MLP neurons of a small language model. Each row is named by its layer, matrix (up: input weights; down: output weights) and neuron, and shows model dimensions 0-127. Each number is 128 + 24 x the weight over its row's rms, rounded and kept within 0 to 255. Numbers have three digits each.
After each neuron's rows, "fires on" lists the tokens most often at its 100 highest values on Wikipedia text that the model never trained on.

L3.up1377:124122146119113133088075146159145150182165114155164133141129097107104172096121128118129117101101136098167122102112154103132131121166110109119109083185116131114101103092180131123144130123136089137125115140135120137128113136128147183108104097143123129127171114128114100147153104168158121101172091105106129127119158072119121128128115144121102063109105113117129165146131128127186095150146
L3.down1377:086147129195121129156121131105136088096092143152104132143138152148118139098087145119137084118146168115122138114150105124105144104111096157133114137112122131158112178117100144109137106099098166131119145110090133096144117148122182148114122123136118121096158144084068139123114131162102129146101138138189157088114185148133096158113124118149145138087127130129136092157129138118151095136097
fires on: " |", " Railroad", " (", " Railway"

L3.up1218:166119125104184112152126091147098094131162105127102104117157148111123104134090092125166123106124158111113112149126135137123159103149146126101160163113114098128171131077163146115107139143149105102160148123092134140082121087129144126111132143081117176164173103139152127151123137127113139101099140136071154112115123095180094109091107120138140155131107120106092124135140143095142124120140
L3.down1218:123170104100113129148122130097153162122181128102129161134101130150103137119160127127116118166146185124126109106121136089151133114114113121150116080119130162121114159104089104135100122125156128138101143101172144123113141137112121134124114123134129141130124106114123066112140095095091136112133140126140085116122130160138135155162143095137136134161120167122156148163128121117104106121104
fires on: "ory", "y", "um", "on", "a", "ons"

L3.up1505:107121162136102139109104126124121122110136151160146130136109107106164103138115096094153125118113113124140124092124065146128129132114131106093128170116099093099118122134140113104126087156150149106160170115125142106106139153134127137136142156093195143101108132127124174117070115111131121103145150162133147156138105168089104117122134129110132132082141164094167139145110185118138097149153
L3.down1505:107108124213128130166130133142128092105104105168109136112122147157086127124133198106167157134148126132077094157073166088118179115104145120112132159111072142157117148105096129143119162119108105097083097172131173130138169129109130138121097068095129123175148121162079141120156129112136139118131114145144163085145152074144112132139131108157102143148074106148134145139141149146144105126135
fires on: "ly", "ely", "y", " much", ")"

L3.up1379:138147105121104109201160109092115108107148127103128122167120119120121118106136142120120111086109142133133132165114091137155169130087110128109097104099154093110113095110128137120093150101113153122173066176092171112117131150132164125154122137125154132142125088115107146135158087160149137142133125163134125140154144128143144133174133142085119115125142073080126128104099193125144125097100
L3.down1379:107166111112116130164125172098100125124187124103135143145122119159122141136093154134128091086120164113135153163141151126140131126147104151128151103113111107125115124100111106127135113128108128124142141126111097128119101115174122136176153138166127135101114104103159113126133151127117124120110144110134137128161115107161085113105107139107136112154159112105148106049092152154121129144149
fires on: " to", " until", " and", " –", "til", "–"

L3.up904:111104148126126116179109132111118110124098154138112147115172161132098108152123102100157132137114152090110142131132079152114154121138095126129156132117144109127136138085173139105160125092123126122117144130153112125110119148126133171131168138134134145114149168108145159138114153124129184145111164088094144131119109127155100147129135125127105135141141138094129138085105112124154134172159
L3.down904:143175171107175150124169106128082152075071122109124122133072091124142124127120114110106117117140139159119162130104138099114141128106143120139124112172127105083150115146126145158137130067122123144056083154149117128145123132154125115100115121117115125107124116179120123127122119134109096131133102126108152101136110120085120133177125145187136095119167094118099173130120153155117117092143
fires on: "on", "in", " same", "un", "y", " these"

L3.up1974:151126091142155102127123102137149133109131121123153092113153094148085140137102121132123133089110098114123131128128101115123150124110130127108127137146113164129137113139123130106156068206141117086151128142114120089133108121151127176152162164093129104157120119142106126097127112132129171104154148132158135155100137112146128138117174136115140165100129118102144140130153148184137136114136
L3.down1974:120109134185157119158132135148142102126088101123112111151112123159109110136118133169126142122158118175129096119159161116140134114122069122124114101142099137097085098161126128146163137079146135114125127117142138129133104124145138150109084106127124110077111123126109150162158106127109077118100112089085092089091144170157083113154135126198150120134129135145082142097143105135146110136143
fires on: " (", "ly", "an", " and", "all"

L3.up740:140123144102100153099123102112171123148105156121112078146126141137122130132116099138160115137097129078082111104163098126133142116172132135169112133088111133121086128138150158099146125114150162148125151112108146121123112134128172164122137114116152102150119140106119140119130116153109178115120133180122126130155083104109169159162087174158118083098148163154162149159115126138105084148140
L3.down740:135133145110153140115136132103115141065127098111170153097117094135127133155145092140119082139098120130154101100131135148162138115130117132125148137089148126163132097126141108133142117142110173112136118138143152143143113100106155122143137147160121129162131133123138103103162153096093130166154115112106120093066129165122108121097142123125163101137116126122129075082160095132167146098173
fires on: " of", "a", "o", " as", " time", "ai"

L3.up490:103106131142115144140100160116128099149149127122114189120089156134160156156124075121140132114118144090168143096139118135150110126120132099109092116122155161111131115111141173134169071091146159182111102153114147128089119158097129148133103145090135120138136131138134138111111157182143187107128127147157101169093109162147118100153136138123116092098145155145144133106098151119121185140163
L3.down490:146136126060140155098112104111139116132112139123171065094088103112099104082135102127136101131147154131126132142118114112134135137101155141125100133107072152107105169158152135137121145155138115075131134082148127155183153083133137129132135132151122139084150114114118118166125104130138089128130098094139108139146169118084139146131128162113177146137152142139154115117142111121169087134098
fires on: " |", "–", " +", ";", " −", " $"

L3.up620:073140181108150112159117102171142148165158154142136137149142102140123120121107131119151105170076075124145131100130091115105118075131096118154160128110144105131138101159120079135145116189140124136143114152142126117133081134111150147139164166161152127149148094117154095200110118135168182128157096096114137110104164120091135157142070144130096126117201099125114140168078109124087105119136
L3.down620:151151149136139152119137090122136112130150136138129123103150149091080149129135116108096106151145115130125138171092091119153102087165140111172167128104132167094093106090094137083099149095136155152132129105109109117126107130086127134126137145126134114076118129145106119160129165089136087171119141136126108104121116148130101147131121151103120128117126131097092172162128153096104093097120
fires on: "m", "am", "k", "aw", "h", "M"

L3.up1:142137098115124137168106171132157080153132119160136118149160142127118144098110122094124149186105118109154136138159110133126168128112114130109118133139076094118164148084119133109123097137141120109130077115109114143109156106093145141146129131133107098146186134148109113094173109184120148134159139121123130165174164117150067114109106122144078147136092107110076125127104103104118170115117
L3.down1:127115125098146154124166128146155120128132090104135150108163153126107100117123154121128098134128089114131123113122121150126134150126130112133115140095124084165071093119124124121137150139149095153145141108097163125148132152163172151147161169111122139100112128144124103089137160088106121118109144113201188099119119154154104147153117103128126115101121135083105138139150183124145120134116
fires on: " l", "ur", " an", "–", " Br", "el"

L3.up2076:137101091109144120131110102100150167098108158134132132097103152148107099125117127108157087128146158068142096145140121127085114099133152114106162165150131140134126098119082124115151121127096163103120142133118119104133161170160134138110173107121112101129161158141073128103139080148104172115161132152120129106128080105114147138138134161130142123159150102101109151185110152097103129153157
L3.down2076:159086119139149105128120168119109145118120129133136100144137112156137115111133128134129150098130127107130126109135159100121139119132107137145130158101097131154150190125129115125124152145116093120094127089167122132127110143133133151148140102139141147121136108105146170175128097131135146100125129154088144181120128164081125111099136147137095138125089137164122121141147108117139117165135
fires on: " |", ")", " 11", "c", "d"

L3.up393:123164127097105137145127165136166139152117150159157141133104147141113124107100078124156109132085101113106140150143103124164144098134106133104120160114163085078087194158148110135130129179157132131144170120190109112123184136143117114081156114107142120124121175124150123148106097134149101129079118105110134107132080147183124175124139175131137106109172104113165120136112167122133128105105
L3.down393:136166141113130148128156117119082120147129127137173133118117140084129153119109106178132132120135123109123116115158068168108161106120165133139146127110124142141118089157114117107103138109093119128125093119124166126173127118113154145159106163145093066127157127152121133117157127054108109131102120120124062089109105088125164153145119130094156111145161111104094121151175161154126140142127
fires on: "ir", "re", "il", "al", "ar", "uro"

L3.up1895:116161152126152133151112108117085119126114126129123137136113116132108112074095146118134101126106120130127124099141120165100145131157101134130108139157151120099117150084083128108116153170143142133150101123136100094126147091115127136120120136120093105132117116118173131144126141137123103105116128160087121156071106096137116134132119134133129116149104101077136146106089109143109125111142
L3.down1895:148097102171145162133117150150151125148102136133082183131157077125167127122107138152145135119163152160148149146165117131137098081114170082153111140128142146154149136141137123111115110125107132136140105125141094103137100128107115075136117128102121154107138103162139124106078172100124151149197108134135151136134127118159112144158125138138113145098137094156143127129042091157149128179150
fires on: " |", "|", "Col"

L3.up1007:141130149134105156127085142127156123188127136153121124100176115113128149163081086117109132123102141102148109120131120148124152103079093116134114107120147106078088118127126115095165088119162093126103137128126112157122124133154137133085179121147160147132155131094137158125116118137155154096107114138102092140104117148110147188112118096127112096101153116127096103167125135091111095137144
L3.down1007:111128134116176122129183130114093115121111163094094102140152135165191124104150136128150134128096101106132118156154127160144144159098102116161125103129132116163103106139105132132095088205100153145132106101154120103145093142147134137138115129099150152134098176143125139130148122162127125184120079091127157145154121126118086105113112160080171086174130101120174139112111090138133109093127
fires on: " of", "ig", "iv", " World"

L3.up248:104181154123129136175142117141139149127171115128144137123126161080052139135057136070119170122119118116120134135132100125132182087084109169116126148122151111127082136130111115158138149115185115124156134112108117149120141179101114116071097147139159104101166160109126115123125140166115152140112123149161136144137123141152112153132128164109102130159087131111098126108105118112135135129106
L3.down248:107151121150124112158127089134107127103127127100063135176085145149123122108116130148116134127147161128103098135085166144124102120135127141131153132114140152162113091127132138108093068161174149104098128122115127132195142160131140107156129132135133097121145130118098153150122131157084104125135197125177145101147094144174131150117135109131171132138169119104105151131152115128150171106102
fires on: "–", "ut", "el", "ill", "ent", "il"

L3.up367:112166118128117133117129091181149151130109083151120136109123110122058107116114101094143090120125091102128091132102130128119138121107158117089131170130125098114119131123096095128143114185162088121178168146121127141116137127122131134103189138112102094124137113171133097119134124141137111106113131105108100073102121126124130151110161148112147064137140158091064119177141157131132132135155
L3.down367:131102137162118133079158167102104136123126154145158145115101138105182137139112157154095135117147111129159154107129163112176147161146115123138122114141192072116112132134155141150118130125115170131128160137116150120135139122135139147140114123133127108114135098079129105143159170041104165147129090125156128004133100105140120127137084139096102139097126108139179160133176132149104119111169
fires on: "\"", "ian", ",", "s"

L3.up1552:126159079121142105125077116127107138090095139120100144128129203149129199116138139087143121133148141089103118135142133163117110140117142132110116143113152115133133151133128173132143131144144146127130151192124077119104136154119113133117153111080141115143175126126165101117118119131113141090124137127111144131128137113136128191134142112103154121167142153134108193174068142117148163108137
L3.down1552:154130132145128150114115151132142159142115093136125091094134148102146140137158143140108143132125164126138126082102121162128153151129152195135115155115094193120112132117160170118145132121094145127101163151068088164083144146132124120125074102084126169155139151185144167123110157078091143143189114115114089111122087114091131143100144093165131128119094099124147141173157120120118140093153
fires on: " one", "c", "″", "C", "in"

L3.up1267:127156138158109108168081058121155160128114140134089100153142136126141143128131110137124149138112136110128156129129111091108160152110136133130142129118143053148161117125114109125106161159130103112172172104120156078157126115127126218137168127133105107109121106110114124129110144112124165164115137155140144114134115088123118120110119093143117180133171109128118155135129118128124116123170
L3.down1267:061117107115125129119183163122112105133146135101179126140145139121133112133111160164111126128136165165115146118107103093170117130142105159109122167135143180103111128126148125138125143142096125111164065127141110108105150127165098053167117128161127162104112126121134102134123107110075119136116157124144104110126145161113118135140158144161118066141098127117122137140112100122112155122116
fires on: "ong", "in", "all", "h", "oul", "an"

L3.up749:111108095111161133087090101156147137099127137169122130152124147137123140108167127140119112098125132108164121122127091140084141144088129138104134139121122139136100171127122139135148096136126078125129072125137170080105127118085181142130114112119133120148172088134099145155123107148154161149136151124143135136121100137172099146158143105133100112135176127136159157135113176156135127073135
L3.down749:104109162125099117111103103130125119126141105128107125070144154111137135122090181144139087103143120150113144140114140115151104146090145102143133126090131089081121135117105104176106114119141139118164152163155105151096116138123088178115153121127107125115141167131113132095139141149145121114151135142170110126147124143157160131141146143082163122151158176133126133123145146150142109139133
fires on: "at", "id", "om", " it", "ür"

L3.up1397:144121124129114143162082126162146147178165174154139143117101124131127114153092148119163132124102145137137124123108123169124138126148070136157140154126115142137092156126102113128132115134120127135103096116092146170104131170111114136173163106136155148145117166150135111131129122138133131105141114142115121124112100158110122128145117149159138132131176147113108135100102123121123140146115
L3.down1397:111146130211139161141106172108116137138189129179133121133149110119121129125173127141131086109129137140116137130118154126127133190163084118129151147143175158139122090111139168141107149133143118133119133121096161119126163105097112123094163097134122105109128130144150127137195158099095102134132151161157125061125152103126134146134118125082121091111131123116154125143146125141104154089170
fires on: " |", ")"

L3.up985:099152117112115140153126151136154139143096085133159135121163133143148091120132115119147119090116136117097071152169125163123173106141107125137083128157117100134165125106178131128099122148135134152161140128141110138095129119136182144107137135151109154106155155147172129151115111144129145082089133130096162181107146102149143180127175135132125130125078118139113118146100109135134149123107
L3.down985:136155101093169135137119131132138098144087106114134149123138096118147149159044113105148174122117129153124159127125120144117125125153111118148110122131160130151118119101112120159101184148122107099176131138147097138169136144124145181110135125121137149138127149179161140103120151129157072110119139129152100147151127125158142135127097118108134128130140133133129113159105114111138148167082
fires on: "im", "enn", "o", " form", " sim"

L3.up513:105089101150118160092120081127165117136118146102108150141118175097097143101143139127129075124124150093107176148122130141166146101170094141080112158127111144132110111065104125125099144090169126139112140108169132142105113104137113146141129111145099104167131136088121149144157083158158130140116129142096080103140108095086125134102139111132128118120131155119070176141142186148175147110118
L3.down513:144150161232118119136109180127121108104135126142152112123137115132131129128138155155118174167129104136134104124158107110151121132107123139141143129144106106144171109163113129123168091146092117134135110106124118115159150117133132098135122157181112128145128130127138091118100155095080133144133126121134122081116166129119159093117071134109144121121126105138176161068161111120090123120153
fires on: " by", " |", " of", " from", " -", " as"

L3.up1489:110134148132180134146140187139113120113126120156105139172166136109090124139125115129086149166115086124146157091094081144138109128112158131094121143076144172142125104143109119076155115168126150138097116156110120098122069107124133149083178197133102104114118121183114120164178154142145150124149110088132128111162151112085140158094128132121121124104166121113121127133111092141151152075183
L3.down1489:123110128127117119122147075117123151129124132122154125148113148140121121175124130156090119133116157117148109142132150144129107140134156098106123123157101111143122132129134123127137145112123129147134105120107116120146126118109137105083104102152107135102130102159132142150097154103132106117101118160136126079128078095152172138160110111142147145153160096123122096132156111155142105121105
fires on: "us", "s", "ans", "ers", " Netherlands", " County"

L3.up1108:098141131135132124115142116117148136109120121118164136117105139089085096104079108107124179139112129133128125129144110136111175138110133117090122111125146110129141128151102116103131112121157126112134126130122127155130135130183134135100145131134142096130096153135107119159147118139131136104149134138136097126110128116128132121108153145137159179127130159124109136135141129142141146118114
L3.down1108:135115117111126136154094117196130161172117135126101111150175138137143108137116125162115090111121103097158160144137106144145113125115071132134121097168156132131123126087116132167116119111149118134157136072172162168142121117103124154110165105097148143145168116141128097135093182121158125136127116113153145194183140131114112136090125132164100119103115116121123121094108143128126113117143
fires on: ",", "-", " and", "ç", "or", "l"

L3.up113:126176174134105126147155101140128122146077165144158127151116130153125086148121130124144128143130111080086111124107107156104110118129099115093141111154140104140165132140153114122129132138150128077159077156118111130088129099120090151155109151163116123118134116145150095159157136138119199101125134128141148115096112120137121151118130129118103139102106112111058147168118163115076093126153
L3.down113:108109133078121132111133143106153147122112115086116180082148140139143151117148119146146164106112163106119109135125088167090107127120100106110093149103146129161138124169118168112108150118110130119123138195082158149099121155133085151140117123182122129101140136106121162115117148078121068113146170090126115161146100110125109129095131099080147191123079163115150121127124103115125086131130
fires on: "m", " of", "h", "s", "am", " transl"

L3.up1767:101142157144146137128147109111160162135117132129122117128090144118158109121139090137180102082149103124145091117133087092127125102154134111137120132100126107119135131139116146084136105101159092080167149153136123152142079104135149219101142088115085126111141118094163118148105112126135134123147149127101157113129094113115136186149160096149106134139187115121120119133141173141123126077132
L3.down1767:132154111122128093195120146138106141172169125091113114125143065106139102125133120166109120122154109107115156145102135137123166114128134162141144142198106129173136183098152153125117119139129133142150093135131109153090144170159146113105136141166167110140105075129113156125131088122138085102136125140136125101102129141132125085147125148134150138123084146151128125123109087113116140126165
fires on: "a", "all", " for", "es", "e", " building"

L3.up485:108101082104136118141060077112188114120148153138122127127077138112088124111132109092130126134097120134123121089118159130134105155134105107129158064111123115130129107119099066134117162136128087163191102123142133127106139134144130098135119128153118141149138184138105094079136118117099124089142144111160131102141098138169124159105168138109107137097165134106124161102109100146158128102143
L3.down485:141135134122103126168138149125136069092125153114110110139080146107130070135118119121146131084150156155140106140136103151121165148157149128146102134134109140155155136108139126121149144109137132093107069121157155099117112135166145107131101097118116149115183084112142154090181147173115148135140134128111121161063096111116120115106156151112116125081155128157148101131088110100135106143063
fires on: "ed", "al", "ally", "aced", " fell"

L3.up638:108092148124138122105104162124108114117132079126128112135177174140162121146118117124082127107137138124099089163187142196071108142100116110147105087095132142095128111164167131123146160188136125116154143088170144092095156150120136150142139134128151125140157146102164091113109140123141152109128132134122125116120120140127117132096120169090119108118122160159077114165153151108146159129115
L3.down638:099155144106134120155110163126150132128124105069116104150150140132154124129160119132126115165186116156142136125082121100112115182170152143084096136159108109115111124160135125138135142130136148126146113105116127142112112151144107138134096150129122185112150159120119149151153137140114146164123120124131096203083141094126139151122132129092108114140137113118097096095100083127099125161120
fires on: "D", "C", "5"

L3.up170:122133120120095128134141085153177128119165106133113142127105119140139144123095154131173129109142095102104122140111057135069134102139092130117120105096166110086139182138154120112137116114136165108112175139150143145086134139162121117133138098125130149107104138106141129112068134153134117072131122134143149142098076112138128118108140184125145151118142116139150140140131136189120111131151
L3.down170:124123137079148090089111125085139148131141082109130116104129077118124109134088142118127168096119084161150138148115157138119112118098129130116128141143105091082143136148083139124145122132142094098164120145134120106151105126139109154136139099113094151104135141131083124163116160145143132182124109155126125163134127135156125115106130152124133128159130128142113168171142151116109141149119
fires on: " of", "al", " dr", "off", "il", " Website"

L3.up2297:093151132136174103146119143162102137079157175113149142124125128123118145093101090161108126123069142087138171142132149152092136129146140133069119172156109149100144152139141088118134101124202131101161119141122126121150114140146084160109143177162144121116122149124102122124136136164134115111138109110097099147132091106102111098113125108087116148169124154126083141099111141143138143091150
L3.down2297:100094142172096129137112102147162115108119116142078155120118106124107163151112145127180135136158166142169140115154137118134144160128150137140139098122148145131157138063120105168121182121112119100146105104132158107139142110142069106085129106132092107123106115102170082134152120096126076124154188132120120099128176113104132140147111129111102126131105121134112128093116104118121139135121
fires on: ")", "z", "ch", ",", "\"", " south"

L3.up63:096146117113115104149109101121131111105136139131105131128132139167154137105136165132143132126074153080109157091118137067139120116145119166117119087116147134120133108130154104118131163084113078127115085142125130114132157145172144156127162100106120131104151153133148152136126113113093137121164153144111099141122142089144158175131138127142108120122155153131105113126121145134165111101162
L3.down63:103141139152135110114140192145139109109153115130124136164119140124172119150107147133140124109147129110163122118137124126149147113108063118150101147139127100127135168140129140123099117113114099158117089115160148136179100155114168155135126125117101165143143116144154113116110118151102138104092133172149117156117109116127153152118064129114157100124141140130125133117112119113119176099118
fires on: " in", "in", "all", "it", "ad"

L3.up1285:140127141119108135126132119131120117151105164130109110143139156117165125124114143146174132096151126130152155151150081151150122105153079091164140129152129124105126126097116137112128120148099136122130108116113168123080155121140134168145143099123105126119135105144113078139135115112160143154160125141114130128116125125117180110132124130100092133131134117066123130130151120098099109170136
L3.down1285:120140123088128111139117132134112149129163128120145093134159117123119109105104156166148085161108117146094106135142130117142106143164137142108155157134139150106153133159115139159123151063130076136103154138113110129095098152092104120114152101114147115142086078140135147138121129109134098090106151107086150130188158135144119120101119154123155141122139131159102158048112158152116115092147
fires on: "y", "b", "at", "c", "is", "ing"

L3.up2054:102134126109118098086117093122129133127147182157114099158133124109105124115096107139180118115083112121118116131098143143136135143142085110127139140134118129131145144113149098132113125127103112104126106100099137102090104122150175153119114140125117135084115127106126085158129139129192133103133102110137134124100138145181100102128170126121114142141151118091109126149113166153161116140162
L3.down2054:099140132122096137097104116139140133148134105130168089100112107150093161126107149100103117096125124156117080132155144118133126117102129152140134111137103113134124110148115133167109145139168134209149127118126141078155123126166068189148150087174088133158140123149139084135164112095097149144129146110098109140119115100110161083097114134149122122091109163155138079124138120104140114139100
fires on: "'s", "or", "s", " of", " Ed"

L3.up1440:125157120103127147132109130157121131084126084130131144131154147130130125118130111125177138119098136139125157132151110148075178105120086131083123091105087109106154125125111116134129134178083135131108128122138127103092140145160128152123134149143158132147147150110110131160120142146111191102157035141140093157117117098112137138162125117153082149133125141154130097179093123113139148128082
L3.down1440:175102116114116141152157144132135115122120171104121156110149118165118123124110183113128112127214101087113103150127149132175130107156096115152153112130175129107086095126130113119127129125154153160151119141127139152117122109122131132155146181125120143122173077133129109118152113119099112172140111145121137110131147114097163133123180145151113087144082140135110122119129129144160108122096
fires on: "ab", "0", "00", " 100", "c", "b"

L3.up1384:125118116134128120158118101108110102107158133142103092115116143098056139125106097142133114145104093105121116158116141147119141108139153092153141128123142118166138106103115172088129121126111126144152113111161125119123150148137146109136117152160120162089145158120132093130113125117141093110119143137089099175163099121146097113169114126108099119140159144149082149140106134151151149120129
L3.down1384:138150129093140105122078135137118152120109140169150133122171107166166095118133133101143117162124129140146107115081118099126152101097128119151123137108092105060113152105114126127111117174123143158113115164139147125135170105105159112113119126114108164114149102130118138153169138070098166105177112136105116190134122057079183096109161149131152111124104139128179118109122126136112137116152
fires on: "g", "m", "'", "em", "ina", " of"

L3.up622:114120081138134133122093158136149124138101122149093141183098133071085122123131126131102098132143131130109130075100162123086150107160112127117132156176138134119125110089112113127123120168133106111134122179135113118132128129099123151148124136086132085096113094136118101152109144182152107145124122144085170104151130105134104130134098114138135106126121130103092143130121147164145129122143
L3.down622:110121149255078095135095135129150112122115148105136119155104151132125110110135191118145128125129129113157119116167114076109126161106132110150147108068150116112158179145130123175144127139146098120176091152127143111118138143166126133120138106140143120158150156105120124174159166173134131119156131133168115030131164114108147128117104116144145129129071102109108143104100168119118118119126
fires on: " (", "\n", " |", ";", " on", " since"

L3.up285:121056128142088125153111093105104115149128098151095108139142174079122124127088156088129138132170144118181119124137112191108141146127102097137097104132139143122110118087131167148162141173120140120133106114106128120087157147098140094133118110119109151136096174192109127131140124124162113129151164147127126139143153107139140139138139105135107130097146099082111143048123120103191126107148
L3.down285:133130072099076138154111121152112103144123138156103134113110073139129112082089134156133131128166134156107109121108117169061166097128151150132166157150109150100139157162095121161105100159100127135095134112103168153142133123120130139166155161147115137164138136109157117172129151106091099129140144082114154108089129145145117118160145108172146095109170143091138121133116084153130135100134
fires on: "ul", "al", "–"

L3.up1431:100083096125110129103150119139149129101141108177181121130097167128090113123092150080135123156100140110096122066130142136150156083128111096168094152142138138089113140113170115090131120114114148106090115123167114111144109134180139116125098118172113131176157161109127125082133138126143171068127132144140157131095111141122135125097131155137128100165132079128103144170147123102089136092112
L3.down1431:116161158137107145128126121143134111132136138094117120123164105076124107118158113135113118113130122149097150183140110109158122169156111108133120141115113136136113147158127114088109119136148103134118135122132151146172142114102120144144129142118141140156126139140126128158108130120101096131172100126121120128135125142114158176126161165160131105139140172121115131125112168185122101140179
fires on: "-", "H", "ing", "W", "in"

L3.up2132:135172100137133099132139109102103127125185126133090111112139157095132133149122113138144143157093119098152155118191144143152117138121118095142093131125106096093128125157121118164149119097120145072133082149128115127121135133140149154144211149171158100135120143087114114163121142145138114129157153126125109187147138116168115142146105105103155103113145137105094145112160149147131105140126
L3.down2132:139125118110109150147127126102106165113103159118117140088135130126135147089117091098133123116117122151108111102132143147136126109148136129153133130107091094125124135126102112129157097148123148139112141086111138129140137125119105119099065087107129121072144121178160137097122104145146140121093174115110118127125182188111142095134141136135079132138115116175125119119129115130165189114140
fires on: " of", " (", " in", "ina", "aka", " born"

L3.up921:136131140125138143122116110141136131073151137153107123175171081154135120102106137100141107115091115094140129114094093095103152096149155134107127103136128118120121131088139153174091132128110169121185113159151171104139092093133128136179138099110169141082139157152103109100107077158141151124102096110136150166165084144180071110140160122120124139141164163116142120132098146107152114101127
L3.down921:152140113104113113101138109139145130128165130160153155140089136156099120145137098132203175106139100159081116137147075142113064153135102080142119159117134144114132107093069095144112105069128187147149116089122079138160122145116113103118107131146086083154127101104157116129078085145151097131157105140112161149124081131148100108102125153123140093141131079131162131144110122136149195120106
fires on: " term", "ear", "or", "196", " 1962"

L3.up576:097133148084099123136127129145131119137063106143095142128127150076160132080102151096119154137079140110128191143179126142102160158134082126098103099133120105077093194151167122149101155115109100137159164120145140130140109152132103147134079128065107080124137172107108118146136119152128143132129124169100151164134125128120134151118152113131079118178088085127140164142148136153123115099115
L3.down576:121114164142088121105125109105139139147107149116125149107128112143120163145105124164133119115136151128149142095124102122165152125091153143129122161112151121172130130154149119121130115120154141115174143096125124151121184124120135108124168112126156148163108123094083141080122111118150093142111126155155096120176100144129156127067133120168112130102141122100105097127100114096128110129088
fires on: "th", "st", "rd", "ust"

L3.up1196:107130136127124114134128096131078120124174153101153157099102149088099148092104099132133134178133104096142110117110155120170136104141115087121137163149119093123127116109137140144150132107095172116101136148136112078182103106126177126099165125170134125129131119102164126120135128150122112138093121151161114199110127136141086102116135152136094123109144102119125123151133134141094126087173
L3.down1196:154123101139137155144119145072134142110146138131121103108148172146151134146145179109113152140126141118135114113155156129111144161118127166140101116136135202095096126152156131126137104142109113121102120093133122146088152120095172134112076101075141121071120125142107160124161136087135141091155113145101129074156148074117204120146137135122130175150124132155123122142134088104141119113105
fires on: "ig", "oul", "er", " pick", "ir", "aw"

L3.up1336:114153119153158140155067112162157123127174098165116131154137109139107100108123117113121142129077072108116123088117160162142116088113084125099141103142120123130122092108146128099111093138152142135105159135129138139132088158108142123141083168145146113144188123115122130103167121131116142069142122086112160124122132103146109141136083147144162155095144125121137099149135159139159138096114
L3.down1336:173078108175131100123102127115122146141153110106140130109131108110140142157119113133146132099117156140122117135113141140111115196156124120129105122081154126147138186148120115128112133111102169163119128160122141136098133078147099129124170141138127168112117111120148155101141142114130100110126137139158097132154125126144118109104113102104141124090092078135120142070167129113134098098140
fires on: "op", "I", " of", " how", "m"

L3.up2218:135129134066095076154135107120162155102163165131132148104164122161117121116134144117144145130072076140114113088122111130140140125092095146106094138138156135088169139163130131116109093118104121111146113132154172108106099129136160124139130140152111133111161080146116119120160132128094139087119150128138130138106125128164136168109113153093102106149181126132087128117173162123131104121153
L3.down2218:080134155168161123098122125127089102175131139127157127145158128095070107136124142125127115104138156137166161131096137133072136117147136100130135147144154125140152116130189148107140124090158139114120122100121159132145117094116119132113132136148121119142097135105074134200105042157135143136096132126137144115114146138104113137190135122127099135143113145138146180117083114122115096124136
fires on: " of", "in", "H", " Mont", "N", "om"

L3.up745:069148129110120099150119121132112122155180144130170166148093162103087097147088094122150135171140168103140149157141120119101154113083098085140124115080158133109120169087127122135089133110185131138147128131092148107106129114128156132111110116135141132100133165115154141122127121130133141132064135121142165170133087113139174089146138113074091156161145127161092130132100144108133133126108
L3.down745:120198136097135155138137146140124063135124112163106104158144110148094140153136142156129176154110175123131101161106116105099116114140094171159147119190130188137116152156134106103113151123104126117110115124165182154143143123096152094125124084127099134137116190127136111101151109129134146136138117137125147133148120186110127164106141095147118133164114108123110134139130113109162070136091
fires on: "o", "um", "on", "or", "ss"